Part of a small language model's weights.
Architecture: RMSNorm before each block, no biases in attention or MLP.
Training: 1103M tokens, 8416 steps.
MLP neurons of a small language model. Each row is named by its layer, matrix (gate and up: input weights; down: output weights) and neuron, and shows model dimensions 208-335. Each number is 128 + 32 x the weight over its row's rms, rounded and kept within 0 to 255. Numbers have three digits each. A neuron's up and down rows have the sign that makes its largest values positive.
After each neuron's rows, "fires on" lists the tokens most often at its 100 highest values on Wikipedia text that the model never trained on.

L11.gate645:144099108135089152176083108100151105092127181193092082100113134124087076145180091062141103119107087168122147114158113183116116109167086085142104087073099085191123155136135117157109131132141156093093095128125137108185102190172112141175118159129174125133113138100146116108111144185147118100068156056162149122162158154109213139115140112127118115130193111113149138190145078164112139057137
L11.up645:113152151035103124158077133136153100068113163106114101096107131122128102163164132152139102149112069080150094123120130092146159121070103121127126129117126141076146116182180165141111192142118130132164125111116124160147164104142120185168072112180162117152131118108118198138139124145140180158141171095113130130175093105093111161188174120059153147105150127199105134122104121143135135147089
L11.down645:172134185157151126046157173122129144134068163114113118105081150108115152192166108116155170142125169156171107100144119063133104144134159094100130111142101120122140111135103082127104096113166144186153118074122081154102112082150115120085056104118145094137155174109176111202104113162079123172148102087132113124163104116149063168127132072141149124078117122111162151093146146144103167133119
fires on: " that", " because", " when"

L12.gate1001:089130145145113167089133097088148176149101207128160091113142147153160177084118119088173039122091120106048137168118142191187106154123140143114174125119113152137118087123130124145170137172079144156125090130101121128087112107114165127158066134123171135122150140107101132148183096153150183176120078147136159150141105105172114168106077116097081147142104159120167128090174120135217183121086
L12.up1001:121064149143107183150142164077133105120141150089117113090114109089092152123148103115120160140112101136159147052108135120083121082124126134129115160058124098171092094176170118178124137102071158078117102089123134186110087155153128105149163092129159122159144119151152153118120096120086128097174135124176115140129101096153108135200120191175106185132109187134056113133105118090142119185093
L12.down1001:129158159175138126126155097166127132161124134128127090139102144104099089146156158149210119189125146102181158122106165086115140164113185135128127165149142142157133126094140166127113138123096101172160123132149110115116093201130122178166128123057145123118110097182113129137141119127168170092160116159135112108106123113175110156162162172105171142129110187120131138090102169104124138089105
fires on: " ", " t", " T"

L13.gate1176:127098141079139140134126107143136161126102051158121060165111085110115155078179120141157092137105098180144100159096114087090104075159159144147094120078148095090125113131108118150165167111152166148111109148142111095096139162161113140139191074142103135122086125106118120165082145115082110099143148152141117138148102195131182108118112128208143156127199079136095151163126120118144070165140
L13.up1176:114152112175110163119077134110077173071202123152124154177146123129155159135124095151174127144127097136153132171122137081082185107115106116072144207167146122129122171021119173107141066134088123144151146132111108057078072135092144159145228121146096144149161156095077113174134125149152198116149149158105155160096101102095123102114118146172111141098131149175180124182131102169126153134098
L13.down1176:138139096122164151129076103137157172199136088093093154148109083189127095136099169133107107121168153148178150151135138109089141117115093149066119151122110169091110175116117130056134102101123126156109160139134135113132096120114130083088104166156160069137112136159171125141180157061160091167089125159139137107080081116140119162114113140158181156084150148178105098105148079110214118178095
fires on: " on", "z", " of", "ot", "t"

L7.gate85:137146168163080182184099158136164152129100127066113143109092091173100142151170076203121081074081117005157086105118125142120183154155121127126087090077223104084151154120117129142105172114160114164170093150104176119148047120178124099139152165163164113109166110163164159109080179099182107089084115134151175082114168152093146156129095076203129116122142128078107131123100081113144096085147
L7.up85:116133120121128151101128114055135147163183162154086134178132131154136147119137133116134133115109167077168164082109118147174109174148132101165121110096154144210153133123174173143141106138176165094065077120095168166131141153138125145150149176152111136109178083118153183117121071150159145120104094143144167084094180095144199051099140123186131138163125106092171147149103092127157137126172
L7.down85:222079138084134117110105099081158043126093151127122096077113112179133150162116133147126089140114121139086069101110146122158210117131153185100133141185124139136100119097139128085103122192133188181150185178171167073128139109152090102115158105167106150150139140125120128121166154136133132150133128112086065092141154185150103195131105146111109130104144178109151121166102130140142121093141
fires on: "-", " |\n", " |", ":", "red"

L12.gate482:191151117095120226125083134062117067121135138131132059087123136112102164126131171132120213124128118170121041152136138111108126142147100174161130076085086106130198091173197096130083206083123105154113159096066147161122117153102162150018147083123069129159153141164071175062084190156109127134046110121146077147140143093136210120161138153183134121137183119162188137138109114119090090121106
L12.up482:104093147137134119191179166063133141161195123104157113162083089200151142163082179099123101120139175085122144113146087145108146161157110155133085117135155128124119076103156189144119130124089136165145159155145138117168098130103205149102207152069205083126128079108178141155164161128165114131154112085110173141129121123070091163193106187104057150127106120136141122173118125171115115099148
L12.down482:130172086071089083128151075122112119144109122124141105186068103101141109146130184115148183111171131054101147132127074121121151160149119182123164193081162151118097156168168132134164148112103098095072117124139203093194045077141134145113175119126119146137124134104158075130173133099067141115087078086132137106105132160113091121131161078114056123114148119133114154104176117124105133111087
fires on: " of", " d"

L12.gate303:086126170082054206148125112078164116123114166085118095142143120124113088083085087167073117081167062130085080189134134114111132141165079185113071102137171121105138111166143138121127054037165147136146077122115134126135145107148128165130102078125104078170151123116090090198171145121077111145087120115126108094156154116128098149139136170165165134161159055076098107078167149142162080103164
L12.up303:097122186150180159161124118119123094108112110178101155119132119120114133119083130117163081114097095138106131124136096088115067147109078152183129127122161150182158107120143111160108081096187107126142188152108152116185148113129178147082134153118127122129100081125188120142182159140113176169143164163130107161076078157077169193101132201151130127140128057090152114148147103111123069082127
L12.down303:149177065169142098108085130177135166104137083111127105181117152134106143173134101125108198184141167139170140098145107115173133154104152156158112126147111148047188098090142164176136150066107114151111126138130104096167109102101137195167144097129137087169141130134118118137112180119066130113135111096155157147131140148116110140148120122122155132109121208175142153118156156131086106138171
fires on: " and", " only", " as", " of", ",", " Only"

L13.gate1120:143160116169150109172111103153134150100145119160104102130113155155095135117134112076171154094100105101118123132130104143113139077109056111068063190095147120109146093092090127122128120100080077117104148142076156161123120100118169145159111144186193097083073082150107123118129088100151164104133158143088081124097144139144117103113101128116080178122088131117134056115130106148094132137149
L13.up1120:110194118159120123109131149053084157118111128131071143101139154180143124119076133123146204131141145083159139077223117067141079100106147072092117151109185125084140065088138174113118144141051128184097086143161104128131107112129147110084132184142169145160135145121118052110156129131180120141091085130099103148075144145087093071129149110082103170134084101106176154175073102092159209105116
L13.down1120:150130123140094158103179156123130169146079091131145148113066139092138127119117105113152144113137124199110110155129095128106145150139071079137072133136112135148100090163107137133154174120097115081181099134167134113142109138124191141067099215099073088136160057198160103171119157112156130124233101107113120157130091140113130129144065145103075119106116105128119110106132099166127152103157
fires on: " ", "ts", "k", " (", " Tom", " Ry"

L7.gate779:116155086132088103132065085126088111152091103154137085137097089148120116123148096118100102116087125100146118160128111155087124144134124138190129115106115107098140116118135104137096132112095092093153198120148130143120168113057135091105039077127135113150111106157154138127099125153077133111053097100144150096087140130115120127180188136110195142144112174086148076147140159097153133116091
L7.up779:173136128096110113135116165047105111148195122116167081133147152171101081166183179068170110093175169142129107055099123109107107083176146127208088045114064179115135130094061189163119181078113090137152197106101132118143114103097181138142139112119152150132116161101148123096115100119175134130122112134124120086068191152073130119128154050100107109170109113118134090138085141122160148108120
L7.down779:124114129160193119156143148100088105163085068094145100155099074165183142174142150112149138137085127069110113093104145122116145091172113053093116116127072129100101138036054121179081092208120109154122094144067122209123149160084080134124113143096052148106149144117116177153093151054132089095070085133137082121149149090201122133110162137130145106093150110100093120118118176087081104146152
fires on: " |", " of", " Pts", " mis"

L16.gate773:100206156102170078107144062105130105164097159079147065167156065158090154151106094159138105111132120102102146088096115140105116150114125088106126159145128072039070121102086108132171104159152132144140113113148117145150124109109100131086054089111121119115092082104177092209135128116137126162107154133147134121137149117083145204171115170120153149165136093136105106075121032105122135165136
L16.up773:145078166161078119156151135133096122108075109111130074122140091092118091125176129120134144151141090167141111075118165044061127073111159126130118067155142108114190169102079118173167169120159078169139102123185128114141136113154119096104174123094065103118134178116148171146182178102129115103121132119121150158158149141104098169106127089154153116166082166175121124114148075106071106169145
L16.down773:138119131128134104123076112108069072177141112139079146135118103128154181136139107084110076107164119122080127135082106108159102158180089150145109122112168145052127145149110193151204164150090122066109172121110135098192125126106124104107107080074124132132080079139092085137148115084110129159170056145143154095170112095165146119104149132103201074105118107163079148121168091151080039106117
fires on: ",", " of", " New", " and", " at", ":"

L13.gate875:113064130136140213105167090140109133134103153140129113087162154154167124137156114104141074090135137145138086132137117118144165120137093153127111132117187123125078109060124098116129106141130104138160132151125151171076130144098134113131152150131168114153066099137100139101142066120082131148129149153166187077071112097167134128132123153172115095123133189078145149112140132085174127163103
L13.up875:072109072174123188113109138128129158095111158112167156033106145159130136110108101145147068131057160175138138109125124082155178127094134159089162140133138137080111126148130113165097126169136121159102129110106107182082161124118120113162096136112149121147156165158124113042128113128130152150191110106134140103105076093160136158162093193135171103164177145116151102157145157103087089119120
L13.down875:184130071132127221164134170145118041139110116133184114112150074120179175129123186134182091216140135110104153123112127175137150117077166150122129104139133138121160126082100079062157103135137102141135134150216137139162175095106125127149112143139171077136115103171126072128168107110179209076152086095130225162121121045125114101042134133177115148134158097112150101124183068124156144149081
fires on: " ", " s", " S", "s"

L13.gate1337:152084107143165149136155133150112192099122113141125072137104130076140111139115098159141148066165087076100139133103121154121147099129093125058105151107155118112154076090173136186163148116110245136153125109133105147106156160151162139134110104120198132096166106140112186161143090066110104098134063179092121086140158136074171139140180152174095189128106106091085071141135092057142088157104
L13.up1337:119103149127153178122159100148146109109198119195148109123099181116092174150102118116129107083158100114123194157122145124161111115208099100141082139146171121189112080163175198139118116120101201124150149121124074133093154163137155130179119124175149102122116138143136111106144125094125168138123051141062167089128182183095159094096135119181115198180129103172098168129114121120111097074168
L13.down1337:155146137126121106145159119107102146158085138053146112118133112183158116102159125206151144091111169094156135160138093167089131116085159123142130123145102125098107103125100100142113129123147082090122154121100198155166119118088069157114140101116102091084145125157108136178094099156169113128097117137150135113127144119119069163074058129113128072067150132119171173148137102175139170137146
fires on: " |", "-", ",", " and", " as", " wife"

L13.gate1330:127112132117152123161109120107124141172124118095135062163082141155148128076165138134133070133186101170151187073135154075092137111148070138128149130166114094175170088119169179156142125092124141199156112172166113148100099077129129057153117060157073117139112165131135183161124187095078138130156093120159099126112098109151157096132190080163122168113150087137087151170128131126122075122123
L13.up1330:097135128073129086078123149146167108176085140170114102147139158145115127076104139144137160121151134113117118106114094130141112122066168144168149071110130138118173177113168141166105158108095167103096188153089123097139155139120124131150136137146125113086120109161126169116109097107153116141166160133133143096136117130185098102093083157130109131169117163169107149080193130092105153197116
L13.down1330:129176139145117153104125152131110164087146076137105104088220149145070069159123125108137140093136122155140073160126060151132172123121122097077103150084116123117107145182135166118115098112103120161120139147109147150193114170153086150124141115155161143117076145178141126095083131127194160143144147117086140099154100141161148159177160103138135109114100139141055086120167104083096126119092
fires on: ",", " ("

L7.gate447:172137124116091105103088115162189171063134132085113158139156160137088131072168151171162162125141118098122147107159146142129100147112146166152161156115129126075089101095137163142143179093159113142090071192146142153122088125135138144142130176113092118035130127170153106087134145111180120100114158126134138128115128193113228180097141155145110151092125104156079115110112178120137110111112
L7.up447:074170086059089134082091140117086155121112081103097119112117125124118139116120138167077125116073181186109132078144143086131148108172126099094068187090115142131127123128111151100144117084106127122119175170163089108091180120106152128096038130169134105114120127141115122096079091081114123136133130130150104100126128088140147115128136100150153144091137105176175135174115124168146202092106
L7.down447:087084102108151089120091112095112126119177113140137141066136099165129135151138122080111083132100163141123094120097111112147141177132111175132129122165143137178150145097133101209188099098127116095166107149093063130158106189150119146147103160178080118160104140187129121115088093164184141121180126093115126120089156095119115173173151115085095117117083168169132152187103079083129190133093
fires on: "–", " |", " (", "1", "2", " "

L11.gate1325:135169111143145144141153083225131129115175127155094136078121135119178114145047209067168131162115150111162145203103133149049080081118086142124187100110096073145150051162146140146090137100175114110154136112104097110114125117102106139142149131155098136105154100084137152102123092111162163116136133115148157171115110147172155136152141123123124129120142106136089089136077093086096095132189
L11.up1325:140140127090069098134134119112169121091101119139134110136157092106157150076164117191171095180192078127109134124039141129146102118101100081149157142156171198132112113112191141094169112132128059141190124121117114151175084145123133153142111098107137113135112158162132143116144096154164132140135202174129078156113078122152217122155174125111064138121120119147084059056134133143131130174167
L11.down1325:116117113112117089067107108125102120095170127131103141176050163125092169129105204104130118117094114089066107117081110093161168112148110086137127141109163130146130079042154095087063121199112148121143121160183148060153105093110094136111112100114085110143138220167152133064063157181151079119103136172116138111116076170196085160125123143128105120097096093151149135158151127172102092117081
fires on: "ium", "ol", "us", "2", "ella", "ia"

L12.gate113:141172182138157140147076181122147139100172134094153146127140186163091136130100144072127102118177139167132117160127113115122033149055103173122179081090148058117133086152169101160125181114110137092051155144173164172066106156099100202093145093113144130100101135124132154147108079124085102076155180187151153055081083107163133098102108145104129176197129087172072163143100142174113155155126
L12.up113:128162147143104115162130218166129113160158165062210123132179131093129118121087077120075159131110092145098122076123107055170143178094051146151126099132124096105098129185138090078087163110122084154086070145133091094132145152164121092119107145191127126091148111128149096137102202127195121094081076126141149124167098140000129127161071155088100111112148178148164140138162108139128130102076
L12.down113:098135136135078047165137151195107130098058144065085094133123069158094087151146062111120123163183153113123163145106145143122138125142050129159109109172119128167112116164139064108103106123113122122150135084159149072129125127089208134125116161119114107174165159136115101107118122131157126163117102101127080113121103078182143133117185131101158148144101167146139102126138114158118113164096
fires on: "0", "-", " and"

L12.gate12:106067120170106137106158138129125165134152088033111105156158137107100082181148112074069115192161184092108143138130161146087077107138112100161183091121127119116154131105180112065089099147158091116169138101177176137095097110077119138100154103116084115139132144181189149115170114132153097097126143120153119109150094101119108158131176117128116108104132089187080123129147154146149194122151
L12.up12:120175128159101149152148160186126129087147123066157108140125180116128113094124141089122109161123086118111163169131186094099077094136131121103109134085174113166147112105199102144113117119099101168177139131142143088158057133115138164099115162196077136171166129085178097167168142113118127139132150162099136100180105136157212133170167084112085155110131139167103092122062154109099152118161
L12.down12:137124124131117084099182151118107118161180087130108077141092135135118086112113105090158130088157106117139126146116117172118184085167112138144117129138130139087141118169115175078084100180091132148131114099087168102170163118087154133155115120086100125143157164103156152098164102137126140145117102105150132099186071093132097154090101133103126165130159123095129132101173154171131110129163
fires on: ".", "ium", "nia", "ora", "ella", "aster"

L7.gate838:190134156091140150156118129133151149129143171120145067061113089157067052183166076130158088083093132158111105177100080140140073077123164139197207136192102143089059116154133075135129111155186052059114118110102136118079091150083090097101186130106163096128096132117150147090118087145113158070175127159146173079108117154122148146057100142057138172124096115152166141180194113181124134170128
L7.up838:135081176169119180115131185139146152151150134106081166107185105092158129075117131144122096159128120163079119131104136163191122185058137090114101112118138130126081138157128163158167123116132116151157126134113057106118117079070099164145179136096117135096081106159114146207146081098186101077108123216156132159154163109095106115103120074163109116078141151099119131087113097118171138136134
L7.down838:145161105162180148146119163185161139137180121141095117068149134148127088129126085137103125135110133123099111091039151079107095087129112117129124160165169099120104192150121092169134167117181070116144145130172167114113158135097087216160130109153065137168196119135145164107145155106191135116152178164122115108217100122113082138132092146117127074118082085049132146147096160123125131144082
fires on: "0", "===\n\n", "==\n\n", ":\n\n", "al", "-"

L13.gate77:146152123123169050119127052139136131128125100112107159149150135174100091112160108159083116132131166129146041098149092162104107114135119148114143136134164137075141170096104163097138082111102105115130149173119079125140148162122076181116105118118143098116125164136175151168107128135183120157130131123156096125153216078115106153195086124203122111039167170144128062119118115113055122105108
L13.up77:128157189085099132033128085138165114143122136131114153113151122113105095134173121117113110128102130167136079109152126135132155074124108116084116099198114150073119116101096139036146143112085155117131067179135084154139154166127114162107100138055157087160213169115166175111174143143098108187142112076190095150180154134128111144139152112149116124124110148101134098150072147097097104172146
L13.down77:215124163165129097091113105167122123100127101089161148154137094180149111168146159142174133124122170104115143187119088113142097149127137150103148132127085122040164095113143108094134140104110130076112162135095081092156114108146119200144132099160120152076153162096073122153131155104184105135088178095095137105145123122077119107109108079088121109140129136102131183176139099165118081088140
fires on: " in", " of", " |", ",", ":", " from"

L11.gate794:143173115072104148136133153119140122055155102130147099116132108128064134159099111198113143122150079172142120105097167069146099099147191179117109101173124121101137107156085145114153179047135145135146165110116139137147157134073198199087041132109141119134098141106141164105106147130104067174140174159185091189097105061154041108124123111172150151117155141166140082168132157121117091121123
L11.up794:115139161101161174145101126098136196107111113122121082170090112153104074175072158171162155052109077157143142157109131119155092105150105159114175047129138113167125103047174193104122132059113076169117193163132056179115179107112183124105128135139148078107123091136179134104143139134137093138144200098127117108112060107099130102127144139183118130077167177123109111169065090114133123176157
L11.down794:151141100125146147130158122130139130092104041191118090135132128097087122148091098168168086151138131199136165145116133121146169140134176147188134155091113120116120140078133159082094115045121124095134143132139131177094137118132151087132128126093153136157147103150084117141125127157122127145185152032166094184111106159026116182070165141191096133165145127112116141125075100141136108126152
fires on: " m", " Mar", " May", " in", " of", " he"

L13.gate1332:107152132155141077122109053157137108179135143118146107215106059101101160157157193160166179173159130191114102124128140098110162127108054080112100065098093107127141147070139070098150126154143072147168114151131078118130112155140151060130101086069112150145116106177162139155174149137130155134158081131146101121167164137093123124165092136168105164130147156116091138170118206145150141120141
L13.up1332:078215131105129133105042058117154159120142124134100166159129135154134191115124108161087154110087087114122031112171126155062116142134145122148182064142060082156157107116163136121160121099116149144153108079152202131180119070142162108137138165138111135161111141188118099125115168147098139128140151091138119110187158108157178196101099094072141133084148129112107121142080163074082095098160
L13.down1332:166183139117078084172093135119129136073137077126115123083200143159176134116098169150176069096148124113079185187162109164110121140114142109133105182188131139116174107154136099126144101122194132123114155127153172159087091203100119148177174122195075090090129113144156161142126120146130129134092127110113170102137140071095148141178144110084139149152135113146114154183151131112098120112115
fires on: " |", " at", " de", ":", " and", " of"

L7.gate551:146137149087096167087149163165126154124098108119140132120127141178101150135089147063149154139170125173130112064143147134154120085200189151092100121113115123071126096135135153106181136159095159134124102164148175131104159086177096138093122144152104123137133146154108121102049083100123076121148161105136113193116131145080173130140168190125197117078149146127100089188155114116093120152099
L7.up551:154120102075129116097065194066122127171081152139142104142142133115128173173087115119134085150171116154121147113148102126156208156185169123091101105105176130115127123102100129111133129097131092101117135113112105077137126081080172145103165105099131169128131183144115128128130062109139120122123093172173119173105145147130128138156123150049146149130124138137141164143175157135129127144072
L7.down551:130178108142103118110122134135182093143107134138150147163135140145110192084094150082141202232122112119167079133154104138163097113137104136166123100152140133126100133179095115132172079131162126187146069078163169154150138083143153073134151108125123132118090169145154050116078111090093165132150178156154091129151105131132111153103110160133108129126107078154175088074132125141082186087131
fires on: " |", " at", " of", " on", " in", "|"

L11.gate627:155089164145152117129121120158092104130136115077155114161164124123125157107107092136091182117056149210163120147133114135145123161095086130129128132100187071124137199108119163120076124126183139159174074111136121200133092119078170074137038113139136217150023112131152131194158082112161110168081223131050151101102115179137143151108151099143131208081171107134096134107179157163166112084101
L11.up627:163120080123102141173169178111110179137099100147186154175132099134115126103100119064163110071095157173098105108091171128106138105109193121116163118075094110090105113111105114124075098164104100138154049081162137148122208035087133090193135092183093124129099184111156128136081092089071101115123158118159167167192121140153080185083145080116118109157128147128105079115104106102163112163148
L11.down627:171109085179148117120175107110087131183121129131075114178108105153109071172133145126167067127132135178086164130110110142123142162078138148187120165071106109121138130173099125126146064142135166115053130120156125089091178038131138144177140135107127157090089136172139139089121148087137093122146173143133140106212135143117096198144142089115097158103166151163119087110113142140156093134147
fires on: " +", ",", " and", " −", " ", "+"

L11.gate495:125122148126119164115122077157147128121126098082131112192152106080128126138088217088072137126106172179144100161144152147100128098111128128099148160133216117100164124109109121141093184162155128126122125166117071104119126170147152103106095115115101116155153109106133134109152089088097070094136145118103169122136151126153140150120156140184100081149180123150137149115116155123107121140094
L11.up495:118113109180133106184112120120075133131148141138163133155122103187143108092121085085077103125117140113214079105172104172078171188154205106179142113191121059154159100148128139131121105133118129161138126169144129158140122104113098138094194154198141169115086159146119108146214144141066142156125103176071157109115176093148135098165131114147142142150108115031130136146117165082089104067143
L11.down495:195174096130187152070072093061194141125169158179145165113132118145114120080166167100100067113139112088139133155135116152143066165095121132102112169164146058127158112131160088052067132123182166097101068142114088125148107124150086117094130120156139132125171103117069067147164141136127098166133185143144138114151092135132122150178104127157200117151106142184089131168067202091086104184119
fires on: " at", " At", "At"

L7.gate1180:106104135101152147157133129106117128093131160161127158167139127142110124130136156059179127114107094130088102142087164130150112124111118117127159111139161154135068144176079094194134108129095156104117106108118131223140123077125101094067197159132133102143136161150135132092103083102142155156120107054074118123093046090162124190135102175130110138156130121174070157089068156134142145107123
L7.up1180:114153160107135152157084108151097122102114142127148080150112124175051121130110172133097151149145100164133149111065186068119164159130180143121117158105120134123084139152145160165097116081188083134137112157133108116143139172102145082071165173108128153100054148108101160137121173102211148162122124118108157135092142156085147161102061111096137094089118156123137166113103161155168135131115
L7.down1180:129108171128098103160179102109115060165164127151167128091143121176123118152190165072193145048121120101157171069160168089153114130177074171157116122157107111156141105149049181103104095061091107098092086196113115180142188169183068106107159155142118132120100136158133149156174089103137105155135115142096129106142105123118071090112090068110147127133115181154103101140137166126183082169136
fires on: "-", " is", ":", " has"

L12.gate327:178108119169124105120131118130209124077137168123114136098116160121112147152109101057136116081145158085070163183132110183110125112115116130183097154133123088104170154131141053125171124134048093117201105150098166222088142078114131120080182093154097133101115103138102108084089095164117099143086180127136108085114066149158123107136115123087148087104160116124104144093125068061158157127097
L12.up327:163140122112177129173152119162126070167184117089154130131157119137096112142114106132117175093142123125144145136085103107150129131140079121137132130151120135123141124126095142140129156152117115137110103169135106147130163163146096123135131125161082111116138114139142084144106201133151188165072101137146133130201096088131130153138154112137110111181077102192152136127168061170096088101126
L12.down327:155137132089093124104118162106111134175078128108162140089129170085143150127158183178100096121153174140100138180061178125143113128132154100103166119122160094152074138119122135138133169135116112149108133128043086133139162116100106101133118119168115149156116133164082102207194106114150138116142104137100100143163109132104089151107145096074153110117139135113148113143158138095113137116194
fires on: "1", "0", " in", " a"

L11.gate861:144147108132057128169113092181139138136107103056120082148169075136072144111137160092116102151139121095138176159127136100167081110133178108090131104112136085119111109141140125082139144124130058149135166141129193120117140128083113155117132137085113136103131090091132113170016113100088140162147169109126180113078092103108120191219126159155192101126131089113114096130185128061169153132174
L11.up861:193145128164094127128094100077110211158130159150132179132080162115139099100109133161124167122099156120166149092144149174101139127128100128151106152154126186131183117138110167144140064132116101123079100068197178124110120095141138139142160129148136131142162141181124172142189097126117107110120099133098123091186078133119159105103078081129140177126098209115101164148150114136103108092110
L11.down861:076079102155124145101099127175104124144102088124138079117157230125179131148093176052182106145117122129131076147129106077146112113115153133125119104097167180124104126122105135142153117043107160111193145114126108128174160121127096179164102153180084078139127082164079146121139082098116148082181048163125077115097096156135153131118101157075165109120117138106112185117093186094131093112109
fires on: " with", ",", " for", " of", " to"

L13.gate575:081101099163132119104078118104171111098123179160118137117131134133109109138142074153145114097150120063108168148142138150164095128231180129107087122148120136006130142097155157144106131144126171118143132109179136119146185145130150138117119124151106148145164148136113133170114158108137026140108079097117144121155126149126110147110113119213136139144133094097089121179153142090082116133178
L13.up575:120125130131175131130094150143121066164121138139135100139146090071135114090160099151178149136152149145130103140162134133142137141168103133055120045133163131149122124098208131117107057120172111117131171172137125082181117091119141045174158134065089081154117193128150118123137104116176155113130118197136113105111161144133149111139079122183130148135099166134176155067130160119135092095121
L13.down575:104111123137153137109134073119164170079145188095165115133109151179105139109138093136088113103149159069110143131092099145094071107104141131119173129157141120147162128075152201160125205171080200149151140177136139156168098141154109157107188135200141150141105150175119138161134100123155055138070161094082138150181134191082135151097111137154099093118099125084099125148155100129141134108141
fires on: ":", " |", ";", "|", " TUR", "-"

L13.gate723:124149114155180198173150139181122126157093181093140183163126116129134118147135139091167047136140129118106116068142113099113025141058122163139103093166136123110082125122103125106158121145096135113080182171103098117088167177118142084120161154070109150187145144186162131191101147085122132131093176120085138080135162073172128149122156168185112119126152148117158140118137075147093117106100
L13.up723:127141163139076139129094134125137114114144135061149100067132073128070122097120159152068121106136092183122106047099062137156095152122055148082098175165152174131122044167063123097171197124126180164137095165121147151098152180105134103200096116123087157178151074123118110131102127109129152103064126111088133184094143152159168118145095101163134118126139156114117122130074116135131112110105
L13.down723:144125094109085182146115105185139079132140162122204136128133128106148187206108099126123051206051197067131161151136085085132139117173140167112144108111108140137085155059107106115072164129141138139106128094140143140148084050140141150137137077181098122094088085073135171191130183120165087124161137149140062142156106108137106102111144181130121115118092139161087128143080146136081108145081
fires on: "9", "–", "0", "as", " as"

L12.gate964:121094143131154128153069129180137161168125124119143047188123123129115166094136097154099090135128154109121160140120121086049119122125095229110101116171131139120108085099112118176130201129176174176141111128138171174139117157104108175126134092141134107113094109111142117191164141097177073109112164121166148121068159119162166096149173142157207099038180165153054083069150127063143152108141
L12.up964:129147149135165094117143147093197125127101113112152095151127131073111121092130116186126120159087119108129150179119108152081102105120104158149137131106147113135119107152101108139148079094156157160146122099094146130150146177148123183124155110126104114098070081138136122162111159126104157128164191050150151123185059147171130136111168159117072067139101149191076044091130101130172122196146
L12.down964:092155087174127118139112141061138119139118097073096108129181191132130130158108146095121119149107118169117113181122125150160088146154086099139124120148123163128147169167077128110135103084155115084121192138137094153149166139187114120145088191108105132098137139103081131120088154098100112130121051125120136150079089149155090130140144093151138118082153081162148128149117065139159101175104
fires on: ",", " and", " for"

L16.gate723:081086157105159162111167125138118175131138185175150073075149203119120132078174107122134133152176144150037111087141180129166157113115141122138140141168147120077135128151130094130106151108130163139155141081119093186155123139129104116120128154094163075160078185017153115114149140144083133176105129139158112106148086102154082155125100094178192132165174132173188148094140147140103152121168
L16.up723:152158207116122205135119084065098137106187127124115119067079079096094162143083096134127164126149136102107095086195157135141105126082101103135140105182120100110115083116148114141118103152182145102167125128111139106134084122139121080096158127032166075128095177101120212164110145090142134130115117143133106092144109062128111199142129238120111127190123177127131122138124112121093151202100
L16.down723:075180201135156164141123134065180099118136125092160148115179124172116123125101160073113137142121111066144052109147123128168139110155105139160078140114147201134108165085141183055161143143061123099120138156149120106143140118099083080196155177135068120118114125147151064122109153111108124109144131130130093138071141137110144100150137125117140149138128125170148103131133165130092120174119
fires on: "1", " ", " is", " most", " second", " was"

L13.gate232:170184142141138159161099128070184111130074125146075138113120115113116174192148138105134081117118092141074088157130116120076122130170122141122104100145140152126120107151166134166121133108127173137176087130130202126138094123123064191145176202106123083114115111139089126112157121129171079087144208186107148156096142131100147103137214116117100152057126072108134131138162139104076095102151
L13.up232:104107147102083144183156070097120131093101167095100111135155158132182193098213177116175055159137067183097081164116087120115146084119168172130163140074066203120087092168104176201118156063164144143188115099099147108084107089122116227149137169087159155113108132136071177115118119134118068125133152148163122196166178120163197162162124193123136114092170127163101093174145137137117148144145
L13.down232:120153105100163204086125107147156157086161145145179142177087105097160152151156188128156147151106143177094127134154154184099125137109085228143117142129169221073127152130126119135179109107070118158109130130094126144105133139127143185100182105137155075129137143142120157014105226147132188130144150183124121143167148116104089146167149143122068123092103105172173146122143099155094105112187
fires on: " that", " which", " led", " not", " do"

L12.gate1004:160125130174109107133166129140112159133134152124095188146093134157073174138170152069129104165184124107119167166184055137139125086175167141107121157091106164106160160076171108101131104170111126081024099106092107146114138118149139182148076079116143087114107111176146172157124102153138158123128006102120114157091117133105081095175124110151178121066143155127096155186118115144138105040191
L12.up1004:119135145158159172103225118131139095148134141157097142120135106159139085121143072161101094126152146170096125099120129121115131095103123160068099148157107124127057186110097151122129099168143198166101078126208097092151157208166121168093128121132199180157124106116105082183092085133131086139162134087168157113092124127208123126161109084118074075104194074074130152132125108149197090158127
L12.down1004:136190085126135120128193123121123143161219085114120177103140142133159188160175141136126170155178142173195109129197080116184122094132120130148099145114092137152096116100145143133104113125151154143133090122123130095166160148140133137130094134093140127148107169137124193088125162133099130143133127108102164075147125116125178106131139105140136083167170127146119134127216066079107153080158
fires on: " the", "==", " w", " W", " WC"